{"n_layer": 16, "d_model": 256, "n_head": 3, "n_kv_head": 1, "head_dim": 64, "d_mlp": 512, "vocab_size": 675, "activation": "swiglu", "norm": "rmsnorm", "norm_place": "pre", "norm_eps": 1e-06, "positions": "rope", "rope_base": 10000.0, "rope_fraction": 1.0, "qk_norm": false, "attn_scale": 0.125, "bias": "none", "tie_embeddings": false, "parallel_block": false, "init": "normal", "init_std_qkv": 0.0254, "init_std_o": 0.0, "init_std_up": 0.0254, "init_std_down": 0.0, "optimizer": "adam_variant", "lr": 0.00167, "beta1": 0.9, "weight_decay": 0.33, "lr_head": 0.00487, "warmup_steps": 287, "schedule": "wsd", "decay_fraction": 0.594, "decay_shape": "linear", "final_lr_fraction": 0.1, "batch_tokens": [16384, 32768, 65536], "seq_len": 512, "doc_mask": true, "train_tokens": 171800000, "steps": 4793, "dataset": "wikipedia_en"}
MLP neurons of a small language model. Each row is named by its layer, matrix (down: output weights) and neuron, and shows model dimensions 48-239. Each number is 128 + 24 x the weight over its row's rms, rounded and kept within 0 to 255. Numbers have three digits each. A neuron's up and down rows have the sign that makes its largest values positive.
After each neuron's rows, "fires before" lists the tokens most often just after its 100 highest values on Wikipedia text that the model never trained on. A number after a token or word is its count.

L9.down435:159130140101135141154114116129132101136116135135133140133160136124165112095133120123146168165097106134130081097161122128162133126145121084130143109116122129142089124163139165158089148124131135119122114126146098177147082108160128166117144128115099167130102116137121103142123124137138151137149112051118121117110161113096177170136141121135094177163160105107172129133113103138195171115172146150119107153130139084161108115099128097091147154129147125129142106116108095163146148140100150125154138115132123145098117183145134147131109114156140142151129125117097110091128131099115135091
fires before: "al" 31, "ity" 24, "er" 12, "el" 5, "ing" 5

L13.down399:119116134089152121141167144153085143162147113163114132132137085141147098103135133150134148172127094100120118124094123151103101158130152132103133124117133095124145139149102108104113153113101091117092127173133142112113096160113155116133094148115101152137123190149139118136144131109132112195118163164135131158108178082094114093135123097142115091156103117121131109162103143085105119110114133078047136105163112169174072103086143099109101080135124136117121139103120130108135141140156140134151112154155117131136092122143153105155121126159096156150138125170170161121144124082091116138
fires before: " " 92, "." 4

L8.down445:129123163137118167157103117144151151116142106082109151146140119162125115116148100167137120100131119153090143127170117142141141145157118159119140129117119141115129135130145109141113095147135128110119135132150101135108131100129090115135078125133126164122112176065103133134130106125141161209131111137150089121119115073085069130120122105152145100112142114155105110126141139105146084130127058128132103103132158191133143088130134096153140173155117169116089150130123123120109138088124102135133127113157107133109138108139127137127151196158147135105109131085131142075132137112129120078
fires before: "l" 14, "oin" 13, "ro" 13, "ear" 11, "c" 9, "e" 6

L9.down155:118127163074113132138124151158141140143107092086113115146149099101157131091151153141132115125156121135144138131106120117163102106126136120130133104098146117101109108166164090114111108154134158115118137137177105159171118116133139191129111125117139130122124131133135136111151067201159087123135152091138138174092146137133152167149127091149103105197138114081114133120111099069135161092128136153103150140136112125088076147080113108168135131160138127129097117139089131139134110136146144081111131110116137114112109143127163130147106147156145142129126180060106138113143108117160147156
fires before: "er" 33, "al" 8, "ar" 5, "i" 4, "e" 4, "b" 4

L10.down33:109100126136116162112125139099150125121162156065153122141155121108124171133134132137106124129132072114131119154139154141115122114122119146136120107107144161097140090133159156104124136135112143091150121184127129131110127136163147138122134150127078120085148146138094138193154134156101111170146086132145116094107129083109119136149148141120084173117114131191113143118121118086090109151093157126128109112120170127129160106106113091092089176166128148148133121121108110107131177119116155133136148145125103091166133140087120128103146158108163099171169121124163159079137096114120126106
fires before: "ited" 33, "ivers" 27, "ion" 7, "t" 4, "it" 4

L6.down250:152103131124121099122147107103100135097129141134090156124157173143104138107085135138116127148135077135104136062169091132103113112139119111125101095152132117100109129125121138100098116150168167093179125072095097128128129159136120179090163121122099120158131095140120107133146122106102157112146117112161133091109122115096110116120114142124130142163139154162164133153140116159127123140136142109139132077130153117108095136099101094170162161074103116125187103109098152127104097144112133107094094094150124123165121155133114144178146139158118134080108124155084111146120111127112111085
fires before: "1" 17, "er" 16, "2" 13, "ic" 7, "a" 5

L12.down334:083138117142123157160121149125115129113150131118128146092124162151112155165122095143144118117115077100093100152093125126146189092104105117118126095105124082139154144122147181123157117120102119163140087119134123139123142166146118128136129130141107125117159123097158151122175086075099130172095124163201127119122120143142150142141114095096135095137128110151134092132107155110153085105151082123154131157106104071142127125129167095142137155172132146124129109075130174130100140139153112145140134104158116120111150118110150115120103064149072142115117118126144153121122106121131170155
fires before: "ary" 26, "an" 17, "ist" 8, "t" 5, "age" 5

L10.down332:119123176111078153116068154107146138151113131175129158126143154148116148152090109119143121139108118139078116129106121164105101105161169099085131139135161156102129147123165177137095142146144201134086119153138141124107138122146097149124135166135083069151118111130104131152137164149135119133132168158119108093149129086142125126112117127156145116144099134154125117161146100091123170142090159111125114097069142138092188093126127165068145114195116133115090118102124138136136140127143126112149141137143141146134109144128099130146100122129093101111146122105149104110128111110098116131
fires before: "y" 25, "ed" 23, "s" 7, "er" 6, "op" 6, "ing" 5

L6.down218:126099164152107142112126123167136119155095141170143117180124123119122106113099098141141119101152129125103099123126119147136134078100127130156127152126111133121101139112117090131162131120120137163119111102124105151141128092148116168101132128102124101100166131100110133119089147111105099098097156144115093167140096105126161116140146125157125157163134123131144054157077092119104155134120094168163100173137146122122105115104157098110151135109133107157114135150183161111152118085153170105114161108128155115190108117124105160145082141116114109137095102111168099140122078136132162117
fires before: "ch" 27, "ff" 9, "k" 8, "z" 7, "ic" 5

L8.down152:127105114106167118145099102110128133147092143124173117096146084088123099123154156182092131125120149147165128134130142129120105114139061173090143141102155107116065114109149200155145156153172117122112141127085155131147149110140153139123078159138127109189141127153112113106118128144150126134134121147122191128113191100146134100139140135098135128162150136133082101155150121100111133119112116119140070124111109130146111156120134134123133117118126120145129115099168144150112083151132144159059120149134128164124142134129167127144081143125136119133129154103129121147138132106145138090
fires before: "3" 41, "4" 13, "er" 4

L10.down38:134098150136127116153141127134103127150134091126113139124121166130099059143161122114175134143138158080124104153162166149125092132125098162159087122135111095187132111113131132116122120125080148117099135111168122122110140122136140141120096139141071152156150119086128133112131167132100124174110121134082113111155165081148115078125097121115092088095114144120154109148090112136132110068095114145129123135123099111105176103143083128132113171150114106089106106108134137122113100128107174124121156119142143167138126122130120132101116163140124133171172113128119123104117126127116093161
fires before: "ed" 21, " the" 13, "ing" 13, "s" 13

L11.down91:128102069159139134146162128159148116072136112132098137170183137144103145176157116143144128093108153126156118114152104125123157104083127107096084126110112108096084148061091150120108122102116133133115120144139150158127120087112154127125097127126159145131093146105102082167106075112103125089106169146115120122128114113114125170092142155098146125074137140105153140098153164119155163150178116124135099128146126136140127135142112149100166114134128100113161151126157119102144158131164128181137114142119137149118133123129170143125132106136097119107134144128112124114123137139090145145
fires before: " the" 22, " " 19, "t" 19, " a" 5

L7.down264:125128138128125095143118111110128155108143087115143119131134131133171155108149152140111156175110107127137151118109111150087105097138146143128116141117118140172175092119081123127143131140111121147102190137136126119144144103115081166094114075132103109102124133103095135106117144098098139126189108139131124140128113147090111141119082116125120162145164144148112085157159132139115102133169120143128129111138139125114114142119109099048084143155108118152112136143078098172111159110097129131101129139108094133149084156128132125110158116137136123113099127140157169100132117131141151164
fires before: "et" 25, ":" 18, "es" 13, "\\" 8, "id" 4

L13.down255:149182105141143120160107124137144131134151101118086155166105112125138114136158140148171156134115132143090161112139145114098131141114131087093129137075117113160123170084124131135103087135153097133101098128104108130169111127119099139156148099117118125147146124102125148108145103108110126122123098125114139168131157119173108099101104126162117124128119107128127084114133086155103100104122130127124115116091171154150135138173130158138116106127112101146089115136098111172102106115112134143137100110087171133122106144093134125133168144152142105179076117085119153117146105077076131140
fires before: "er" 25, "ent" 13, "p" 6, "c" 6, "or" 4, "a" 4

L8.down48:090125146130141139116114104136146161161146137125174127120141126124143101102126113120071117105137126135116104136079155115152109165110093157108126145165103109130136119162124154109136092153132122168107146172135163121114098102127114092117134125156162129177089093119131107117153085070166120169132142185193148136093168134171113136114140135124136120158140136241134152115109128133097132172134098124128098131153113169105155121106152133168129144102142119117116127156143143080131132145131096112143150087149133134134153107129130144161157154100130136155142108130143142145103158124115090139
fires before: "s" 21, "nd" 16, "t" 8, "I" 6, "l" 5, "." 4

L9.down484:125105144155133112121146095149115117100121127125132129139119119152121134125141131148151112163109099151123154118106115126133171113152130170157110143164109099152109128112168131114125086116117126120142170155167132129104139147146081115133124139096119122126153129118145100146106078144127136167117087128072135121163130137130137088117165074106120151149173131174130115156091089150148093157102124157162139135148133102136168118092088087134102093102082173117083145131151157115121096104098145141141128137162157149147117152109127138108151121095137122125162114139123145127122129152120124178
fires before: "ation" 21, "ed" 19, "ment" 17, "ing" 14, "ations" 6, "er" 4

L6.down502:139120111159141130137098159133098110161129130121136140147162164131111095137141094127093154135142135088096137118112116150123119176145095087158121130138153165126106132098123117070125088141142122115151160157142110146173094114124137131101138149108111137151135102107114091156094158107100087149101113183132142121127131099135137143133121112213170142109100171155130151102135142106096162127120131108115154160179098102139153168095154148127124122107145132156118105127166151116151151158143090155118142133129092115135159135156171086117146127113174143179133108100148140133108148090117089110
fires before: "ion" 31, "nd" 8, "ge" 4, "g" 4, "f" 4

L7.down465:131128124108123151191105140124132108104128118110137138132166109141110174149141128156139106133133100111137100082128134118105154117123158153114131139113117077115119113116139107163138102107096128150181163121168173152120132118147056089142142113115062145177094138145092106155130129173164140200112146117091122126131149113165144162129125134100116105100132140140118136120102148112161142110170101109174122151148110111151156093099183102130132131105130139114146154111150145142153142131116160151125142148149138123127132110139185175116149133136101145132144139135138120137105121142113097120
fires before: " the" 35, "t" 24, " an" 4, " a" 4

L11.down133:149188127108115106110131100135125151163098112149108134110149127133165091144131113126180166117101108124118115147108142142152158094132139093099138110139140150132102122111146110107154144142168165166136154100131143136138115142158126161140096097095144124151102032111125121135118107115130135116160142144134151114057128129140113150107095100144114124084116156105154117138113120155131093112145140118140077146119133112107174114141114117117110137144142150172084179108115162122149090129117115130109139092161183093163188132089111165114121124126055136140092135136109118117144140103126128107
fires before: "ion" 35, "e" 17, "ed" 14, "her" 11, "es" 4, "y" 4

L4.down320:153121118136132123114048154144102151122118114122129129122115110134121122117161117150110126127102060137118132104097143138118088168133110116132049125118158102139082101116157144122119099130139147138070169155157162155124111119122131151118132118126075147217125088092127090116121102132152126244140137123130147145166153137133098103135141141154135115149129142160144134147118134111107130113107094134109134110145141147125119134148140119145116143121146159138131112163132142118151105124125141124143083106139127111113160113143131148170125113131135153135146141090168131138093131149093122131
fires before: "nd" 26, "s" 18, "t" 8, " N" 4

L8.down109:147163119116108123147088113148147131113097104080071144137140135095130123115112148144141136133082096128191168096131082107122145129118146176112145170097146136145101156107139132132119122120139119158136109134139102153119109102140127132107106089114156135131096146129113115161142138157156165141143064114133106113137124106155123136130159148095146127142110144158106136169111130136134134143109145151110157143132160120182184187102161155116158146130129112115127128125127117128162102143145105139081166072108122141119096155135135168125135090156119101119169119143138117102110134119147119127
fires before: "ec" 12, "l" 11, "is" 9, "id" 7, "r" 6, "ri" 5

L10.down161:111164115110131150127121078107204118123133151127139122165095079133147145117159136114103146080160144127078158129132113145133135153112159074129140141126143153159143146163120118134164115125114122076138152107148183111150119146070124168137120118124190124105117120147155116111152131085140144103100110120136149152112093134103115136146124132118108156133114121156145146124146139087141132143111144154112148150114131145130153126140097156167096150135111163143083121130130145143131114120062057122168133126113139122134132129096138107145152124137122102111119120116159119135092128106135145130
fires before: "ial" 24, "ies" 17, "i" 15, "if" 6, "orm" 5

L12.down433:095119143141111146116137102156155103130117155129162141160116133153161125121155091179160137153137102112142172095130146127112097126129117143124120120140158110134076117122137151091110146119091166067133103141097079111112097104156156139106102103131126165128148153129124108071126151154125120111172121103084109129150120131118137154130148119126113157141131128146102136135145135044157116178139108086150126110166159165152154137114094108150128114164154161124125161158136135120117142163118113143092144156126139139097120192113116150154145118111127162132140122129148151131147120117173119112
fires before: " a" 29, "a" 14, ":" 8, " an" 7, "n" 4, " S" 4

L9.down471:154120117116113121109136116119137078159109105141119152152104166138118126174142121119123134165116133137112138082153139138146130129120108133137117117171145136137156114132044091128106078125108122107169142121123140178133168126118100081143105097123125141112087132109134136145084135130131120196156113151125108098149138118108104126135136182111130132156092169130186124103129106088144122121079158097121128126162112125116120136077124117119097083113116097103090125120086166142125134167089132170098165109127166136133085143155169124096113109110122129154119123165121142137161126104125108153
fires before: "ion" 17, "ic" 10, "ra" 9, "ate" 8, "ed" 8, "y" 7

L10.down304:128083136141144144101121141119123122146157125103138090123133127185113096127102107106111141119099125120136115110134148127160113160138120174152136123128149114109159131137138111170134063097100123097128128069142128121103143140149146139147118141092111147119104115132105113120063143157140168162139164181142126156128174181125117134100163070093116139136125144160124091115131106097137154073085095129094097144119127080124130167129103103154101155117137126164095109094141113140106096148109084135151116108096109119086136093108145123119153137136124139177136119183131106157084135131166138124
fires before: "is" 16, "ed" 15, "on" 12, "ion" 5, "or" 5, "p" 5

L12.down460:134097158132110138094125175152173108148148120128148091130166126148122154084142139135091157121093118166133127112101123134137073119168090106103139111125134139107131185148120169113138104186133151125137141102139122135118161171115154119144133166092100137090135137154138080138146112156076145092131131157108120154132133138147074108111095098117145107147121099149129135111081132141109114167099106091118109138139127107087159136079145145140080141177116119157119182109107156105109150175112138111159140129125123120117095143102124160143131124121119134127116086118121163124124149107129125121
fires before: "at" 20, "ed" 12, "er" 9, "ated" 7, "ation" 7

L9.down366:108159119163122146099102175153144147132173127136145144125136110124158137132083130113132179130145086160132098146134163135139152118130153110144089131189120117118122107147140117173102101071115162154146124124145176153114123129137127114141139146080148093141123126113158118123104129164107133140112140107111100189082150103141117118114138127121081132112152152152140148166101140165125161172143099145092115136153104156080129106133129121141144120137150124183084144129156136138159172080143138087122111170108096148131113124159126122120098112087142168133137162134126161132081055128123137126
fires before: "ch" 29, "ed" 22, "ff" 9, "ic" 6

L12.down276:131127144156134136134136094106140145123129161131097168110131103094143113124084103155172162133130105169153120105111143120136114141117188158099111142139116131144090155131135108124110137098081138152122118121142194141135099131142111144132104117127132088115105127119093160133133127112152138124114149127097133129139136040142112133094103100101120121129085179110122119128136149143124091143103110150153173127085140113119109163119124157116101112144102167126128135087119117130114155091154122132140136131104139160135140081147100140111100087144131144137094149065118129152138162155093151129
fires before: "ut" 25, "v" 19, "or" 7, "t" 6, "us" 5, " " 5

L8.down482:189116113174135121174149100098152173112146108149109183120122161109160142159146125124117156101119131112126138137175119136125102120085102173118137159124113132143139130053092110113155143138108093101116144158148144151089101116124169142113138129150129123168082154117114156126159157116120124122100121113159130121118104108116094156135112155135119149110118146142127127142087105163125111119170119133135121183170152121107166115149148093103104113147115112119115119117102150123110153121116100108136129130095159168170137165113101137107145139116096115121117092112088159131146166143138105117
fires before: "em" 21, "te" 17, "r" 15, "v" 10, "d" 9

L10.down26:085131117138145132109123152124120144180132126065160121088120157154166080111077119165151144152161142128110108120110123078109091127095124159126102077132149145147115123134103161105088096154142112086143115175137139106158129137142092134132097113121149087121116134176144114116139191154126099138122121150160111130152157099122096129132118123122156161121173130160104122105148111199106114171130153128131138134101134152160157098111108152116098120158132126123135135129153163151128122127148080119164130110147121146148090139112172129103120116107164156110163119104086108125140113156141139116
fires before: "op" 22, "at" 18, "er" 8, " " 5, "al" 4

L13.down35:080146091099165105119135109081136110145102096102127120105107128098154143133092116136140133100148102161171089125149094100153136137105135124157155152135162130161112171123127174129104112186149101138157103144093110177167114112094088132141096126128128090115135140153123156185121098141149151144109094136124128094125126138159156093138094124142139123138126126116116124107124138107173132112125109115133123133112125123138128167095157103076125127109115148171138116113131111166121154130188143103125143098144083102136134117131080129146074102121118075147142108107136107109099138125161165173
fires before: "an" 18, "x" 16, "y" 11, "ct" 9, "t" 4

L9.down56:128138113168102113144106137070108133064091084125107159082132124127149137131144159116151137090138137141170122117124108116096112134117163159106147141096149121115148150149084144097111122113129115145099133091151143123095139177134132104174122144124108093159103123139071140079126097149142120155160108101125112125131130126124163157128114142136140143172088160128130116121130125134117111099111127131107112115089130131130124126151161144174127116114142159096168082128105170080130120138180122115137101150127108121109129112087128159135105080110114100144142146091116115178141176136122135146
fires before: "ut" 50, "ue" 20, "ary" 4

L4.down328:146151138123125141126121163146104134092123119136124122133161118149058108149124156176124095113102112096120135112115167119161125132172158096116075160123125114124153116111118125131117094102188119161093152099181069134098115125107115145131117128153112138177135124096127103148126186123150136155147164159112129101128141141084127109127137152186116116148135143156154170136112149129099158119124127148164093086154110150109154073128133122148131151106143096116192124095128131116156116135093112119146116133107134121081164153166184120148107167102121111156149134125164149166112152126147125100
fires before: "in" 20, "r" 14, "ra" 11, "ain" 7, "ri" 6, "ro" 6

L10.down191:156127144163114200167088114098130109098130111111132188098090122119137136118137104155133141119121077099143144128081134151150127116102124132165098124104135145135143122161163129127138105138127148120149132105147122162073168067146138144082088161124093133146097109140140142136096136130150145164135169151088123132134132137092121120121171147162118114137069140140133165133118118125119098110118147104133088126104156115110118138109144122157138116139147075178112153143129106129147138083085136139098153119130175112103118165140083130117149154093118102093141135116118103107128139106133132143
fires before: "ive" 23, "y" 13, "ed" 13, "ion" 9, "ing" 7, "e" 6

L4.down161:108099155147113119113086117115149136114142156113151096145094129106107112119131121125137121123146091120143110137188164142115143150101064115137118154089131157125093104154176155165133146119126122110151141115095109105137117116152152133148091142108060099127133123165100099153136149147130094210120123114100155125139149091093105126120122110109134155134091086159114145136142094135141129119105115127175104109137101129147108132124113105096126137116125149132090126089130167129171151122122127098119153154080126130153136136099127115146110133149173138187160128124116112132114095134129150130
fires before: "ivers" 39, "ited" 37, "ion" 7, "it" 7

L10.down34:113138161161091116155186107132094102148122151109096100110123140110127129122108119099113141110134124136087118122101144169136137160158111144097161116156153147063101112122140137106135094106100147100173106132114138099143115128115084138111113128123191118129125123090126140118109135121144132076139129129119137153138120136136109150153117105133151129112114116121105165105138136127082152102130116136091129130129149152143140163132130114067140119104146146138138136130154122138130175159117157131105148158143114176140174114123113120142125136117139132144178179112094097122119131130134148149
fires before: "at" 14, "ion" 13, "al" 13, "or" 8, "orn" 5, "a" 4

L10.down342:136085098129166145160168102131112112144162090171133177149098098184129086128123120098148110095128158082096140103130120096143155144130136101125111141127163093127129149148131102099146139106130087097094128164131121167124162134106143102101081119105139152144180112129135159094098151136127107102130137124123152136139169119104151120093146145090171121127093099058185132112150144112131141153165143106077117079154157117142103147094093125117152119124133130121093146134117127129092095160100170149147135129114157069112132155158162121106073136158121145141131124154130103144094151109139158139
fires before: " " 69

L10.down74:082111091108133117134132118167150126114095130091154132115134135085145086088128125146129163099093115118126130137111123139086126167158167124147165146115083132128114144182143122112140074110125155148098123109117133123116144163116151116092090105127161153121095175152153124154140149140138210136069124173127130138123153153173089111154100120122146143126152110144113105130132127108138120134120110130089166114120128101149152156089109138127090112120103165153150091095127148133156107137142093123135111109153142127137168119127138131146130111160125141153089106149124106129120109136129167096
fires before: "id" 24, "ent" 23, "ce" 16

L6.down62:122132106142154115118123152127122136138106137112140132135151146154159123077156131118136107144101122105147150119112126126115153138137101122159143159133168151111113131099126129155088160156113143183136103142114134129102142127156139125086139097133076156107151125146129136135125178100099114205083157136136133102131089094141107158121122136135145131221129166167102086125102132143141169135150128130130110129149149079105113085115101151099138118152124113128134150154098116119093116096168133128086137113123113138112156138131092136178141118127113146071095159104155138167135147132113139114
fires before: "h" 73, "he" 10, "her" 5

L12.down85:173107121126103160162113115148096128092128123122106103071147133179108088152161074148135132139127118088168092114144108135125164127140172139133105140086084112105136148152099119125119124145185103131152154103160124134145121148192135134109115125094090165133127110132138097124127101093126129163120125133082115098163103099126121124097146157160093115128124153155125145154130098138168147115101149074137117137108147104131136131114148133147121086132112112128079139120139131122135078095118155150112162137125137140168126117145155133108143127108116143143173102150135157131136111121113118131
fires before: "ed" 48, "ing" 25, "e" 7, "age" 5, "s" 4

L12.down329:125109089147112131130140142100102145161129168094122117110140130125130114135169108156140126104175099114147148115156118125161114129120049152080117123127145116131089148135087153093141142133089081116134152133106129118133118147141149122145126170133130161131175102161163104090170138097134088148120154127100126115106127119131114102106157127154151134143122114178131084136098131139143137141152115097128139105138139137105098135105131081147103100139142121107158156126129081075142137160122158097142105090168109137146122134122107116135101155155120135141148109155150127147138115111127089129
fires before: " " 74, "a" 6, "l" 5

L10.down344:133115130139120132114112105145147127090097123132146125104116125116132133125122167147125174132162123123116119149121138101136081152067163136159142109094154110128078130105142119108139107125140130122172162098161180125089097153115115132135078136086110123190125135147128109105110094108153169188184130096117151111155145085137129096098112182122123154153131119151138165127131107110149121091154152150151112156136115106095097135137111089099123122127125122150165136118189084117094157102151150095113140177090117109120147152102112093146113154102124100075127089137097138132134119122112126144
fires before: "s" 18, "t" 13, "cc" 12, "fter" 12, "n" 8

L4.down27:157122126109145140121030113116126149121124139143129141158080103140127118135148122103124160126106094135105121138110133132105114150129105118134142117109134118131126080130140140099118128123132130134106135136118155168124117134127113136098122100107050132188139125130162086123116137138103119255142114085136132124182144136131099118135144166124128133140094148137168127102109131084144133132124140148094094143095106118090102121181116121164096114148126095131125132121144130125132109109161137128133123150161154117117128101151090155161123122119099123100100117112122127116147156122109137137
fires before: "s" 13, "t" 11, "fter" 10, "cc" 9, "n" 6, "d" 6

L12.down137:165152137176129147146085157117173122115121147120101136132104082143103115115204169154127160137124132103126150138097096080118137128126086105063110147127160160079144125130138148122123134165119128087147159127102157127104137106151165129095157120110154181116086121121121116145112106109161111092129105144142100105095112097118084076107147119162162129110129113140135143093165132095146182116114121131152158130119134170154106118148117137099118095125101146143114183115141169177121120125091095087153125089122145107114133132106159102153088111119158119139144153114151112126126120148132121076
fires before: "ies" 17, "c" 15, "i" 11, "hed" 7, "od" 5

L6.down199:138146096130125123140128102087152145127135132142106136139156132140143159115119178084124139134112093107120137126124075112136145153123119119125145109046154113149099120124167144106103164176135150081106110141103098161091103155107155159119169136118114105143067145125150108124085156152154141136147148108151150096094098148086129145112158126129128161156126131142140168117122150119163129145107162135133112129123151120159132107124140150114109142169122119167117195111113147150144134127136124132078117156135141108148102185101109106149110130157166161142148098104145122115093137119145136143
fires before: "ember" 29, "it" 11, "ion" 6, "on" 4, "and" 4, " M" 4

L9.down287:142079157159111133134137145097112124188135133151132123108104097120161128113107094146139126129142192134119089120082124145120112126121163098132117098162143155152084134111118133110090169101148160129095046177117068160135135086151103131086139150170117133134111099117114114145133145124096145141151131121139098135128127146107141105152123119165104098113124093034142101115157109097125135088152114099129115106092135107129090089131135115101121114144135126129192137093181119171089135122118091100156128160142153110143130131133114137145156108091110156085128091108113131101098119116149105131
fires before: "t" 19, "-" 8, "an" 8, "is" 6, "est" 5, "c" 5

L12.down509:130129130143121175144100102143125172100142102110136144125149130156149110099136143135113124162098081110138141132135118111171139132120119141167109120091128086158149107167107103108178114104109167097130094124171141143135127138160178093145093130123091149118083133121127163161087126143153154172151186160080095143103140102101105105160140123124146138139135122192110116170085109122126097139102163136146125118133146104145140129084098107157139133117153095154088152144109136134120136146106156159100164123124154156099111136171116124113104129132142101140119085125180109100122132066122118179
fires before: "ed" 15, "or" 10, "ary" 9, "iv" 9, "ion" 9, "ive" 8

L12.down310:159132109097129161180142138116136139116091112107155155132096122117153105100108087124115087090133145146137128116125130154148099126139098131122142146120164128162120133146140147116164129135118179100152116126125111122157105121146143137070161123139112144145132151117074161153118138117108155104107153099117142092124132105137137111108146127125125155128075100092120139162192108147077126104130118110138136119127135121129148183124076113124131163132137134141147119096134090106111140163093130136184101067161173148129105107151114119116125159090132181117142144132113146136143135118181136132
fires before: "d" 18, "g" 9, "v" 8, "c" 8, "f" 7, "t" 7

L13.down448:123098134112123132121132138134104109111112132134164117171103117129110157132128117180172142133184146083120100143165170178140141137148127135109127144141168108157145108077107161088110132090121122154098128118139139133126122110146153116123080151163117140111107124131162135102165109104139146159135122129105098114129119142143134148126103094101146158144123120176087108100114122144157090161155118113195134149114110130098138120120104114138106118120098130078091121118123128129174126139172138145106131175158117080133086132126132122164112112142109152124132117116101177122144103082116132150
fires before: "a" 45, " the" 8, "9" 4

L11.down264:140137122123148132154160125104129127113159123102134189183122109107086114109160138103140107117106134109165137100137134163113143102108081129106104147136137104147144143072091121137100086120083132128150177136145125173139156129121153131108118106143123121131147120121132085183081124106143169206114167118131138149171161119077112155126094098084150104151090156128156102131121123121131122174157113125111144107102134127126138132144121125124119113145106125128151120134141137086130093128122148134118144175116101080149092120165170143145159139172127138151097120113171132121092101125111133136
fires before: " " 50, " the" 20, " J" 5

L8.down53:138126127120142157166141148152115087131114135134082124121119123168119126110157113092145142156157111133116140140116138153114126109101126125134116095130144114099136090144125148116162115134116135128156132119165104162094148120112142156149132144100117150142179100129132081172169127061122151129150107141105116104133085167079113113149147111150124108121082156105132126146108103123164112130144100085099094112125136123131158120144121077125151146161116095212091163116121098134123137124114133179150146133181114145127122107162110126106128131140106134126120129165122122067143120153135084115
fires before: "e" 25, "se" 15, "ed" 7, "m" 5, "ing" 4

L7.down30:130104150148118130119108095139153171153107157166131137170099110087110118155157113116117138168077113103164091162123105141178168179121127161175149126150143143127154112138143130122083080114108114131154118140074167151124160172147145114146121138121137104122131138126180156157106101142128149116080120118130133111109076132148149122146179081087094179089129100134135137131143149128137095149095112146125161155150106093135105139102094107114090098144154127117169118140111112150132120082151148087153137145152150126135078138122147140132109134139128163107103143122184133124118154134116112150
fires before: "al" 24, "ing" 15, "ed" 10, "ation" 5, " of" 4, "g" 4

L9.down459:101153092081117124106100153132117125158209143101139138132166110112139150144102053099124134166133100125108118140116120118087125100154101157123115118125112135104115122140130127140085096129133157115174135176154142112139122104133178134140124109117152120117088096118147109099141125149128102089138142106121158113130123111142142119111134169114139154127154129146109110168094162149131125078153107181117124145123130144147172100119129131119075139155123147123111133096066110130178107111118150131132106133134106087177140125124131123114098115169110154117150156131096110098116107162171122155
fires before: "e" 28, "al" 20, "k" 10, "es" 5, "at" 4

L6.down425:121114125134134109101116107114091128154113089121172161110165160131150124140140145149138128100130173124136145140097127136114136115132125123111128151109168106153094102116144119118159146104132138104167108122108121136169122165153082140172125124128110124090141136103139107168116136113105151129099144123105109121114082095057162118131133145162073155157137143126121146136091103123151126146154135151144118109148177141122153139119136116119104102183146154112118152076058120145111103077146124095102144121168127174153111156109124138145112091108114131106087147126136146117133103103152165158
fires before: "es" 40, "e" 30, "et" 21

L6.down223:127165134125120108112140135155112110145129098115115173133099138146132112123125142122116111135134165113107128136141126159134141114063118113168167118114113140147134134087122072198114135124141081096163110137131129087114112129117127176136166089117130089132139097106115137140114166105123122143135080121122123139189093157124144106152152127099109132186144121118135110078115122147095098153137108138120093115163113147156104132107123134122129101152147138138125080164098124118120112132120110153097140124157151128102148154167142132166112165115097161120119101101154170132149124100091096126
fires before: "o" 22, "er" 16, "c" 6, "4" 5, " t" 5, "el" 5

L13.down387:116128094090116102142108107136131111109104129153110144098151121113123118138137133102099129132158123117154144093154122122148193094140119141113120132135123114083059090111156164149146134152142107118117104137115131177142126148096110114143135156163128117144130135115115107093161123105139140134129156141133093092180139133154098111126150156115170122123162082150112120107138156111131142149101095101161109150157120138137160097156120145129104129142130121094142123086120117119151127085145124187136089130146107137126091132177122132121149153155157190132084156069089137113154146123106150104
fires before: "3" 28, "4" 13, "it" 8, " (" 5

L11.down225:138131130101157141113127132111180129124072164156103142122094156123149162141127136174111150109169110148170106127124150172100121117165171131129090125128134119161124161106085143137131123147168132090111109144125103132140176107096134169118140137206109146149104108146102154142144143134156150113114175083159117120125142187109137115099126118135141119113148105129126133134139134124157115118119160116148131134099139209126145126098115099124135110079117101137103143162144130136139074129135109105113083101122153111158166112138119128143127122158143109082115161068138117127117153142126145137
fires before: "an" 30, "ers" 6, "st" 6, "x" 6, "se" 5

L7.down419:163130140158116156141166152116133104112096159097131183141159141109112115105138101122164120109134115132152157136180154114145153132116118134106132141181132141075108138134178145103091149133089148104145135165133105137162147125121106136079154134141141120117098164130135119108169101127130138169130161136082110155097152137156124124153116101156085121123136119118124133122121138116136134128121106173116149126109134135134119099107113144078104131155142164144152140132146103131109125084143116106160174139123094143154103092134139149152115133133164116101145168104099139122102153127125116135
fires before: "c" 11, " be" 11, "e" 10, "ad" 9, "n" 8, "ter" 7

L11.down266:156112125106109156095112154133120113134124150094128157127143194142123120135099172131165109119118119135155099098135144096139113109146125121124121119129097146137107118127098135096140108166128137082110162142155126119112132189083122148133121117143123136150120138108169137147140123149143167135140138087117159122104064178102144156148155140110106139131118169191138129101146144168149151112117112097089119110129131119104157098072143120105135155115090108109182128121098147127121144159111134135141098144105115102111143118110137144148159142130145087113129176094162156098137128160157136085
fires before: "ime" 12, "ak" 10, "r" 9, "ran" 8, "ra" 6, "wo" 5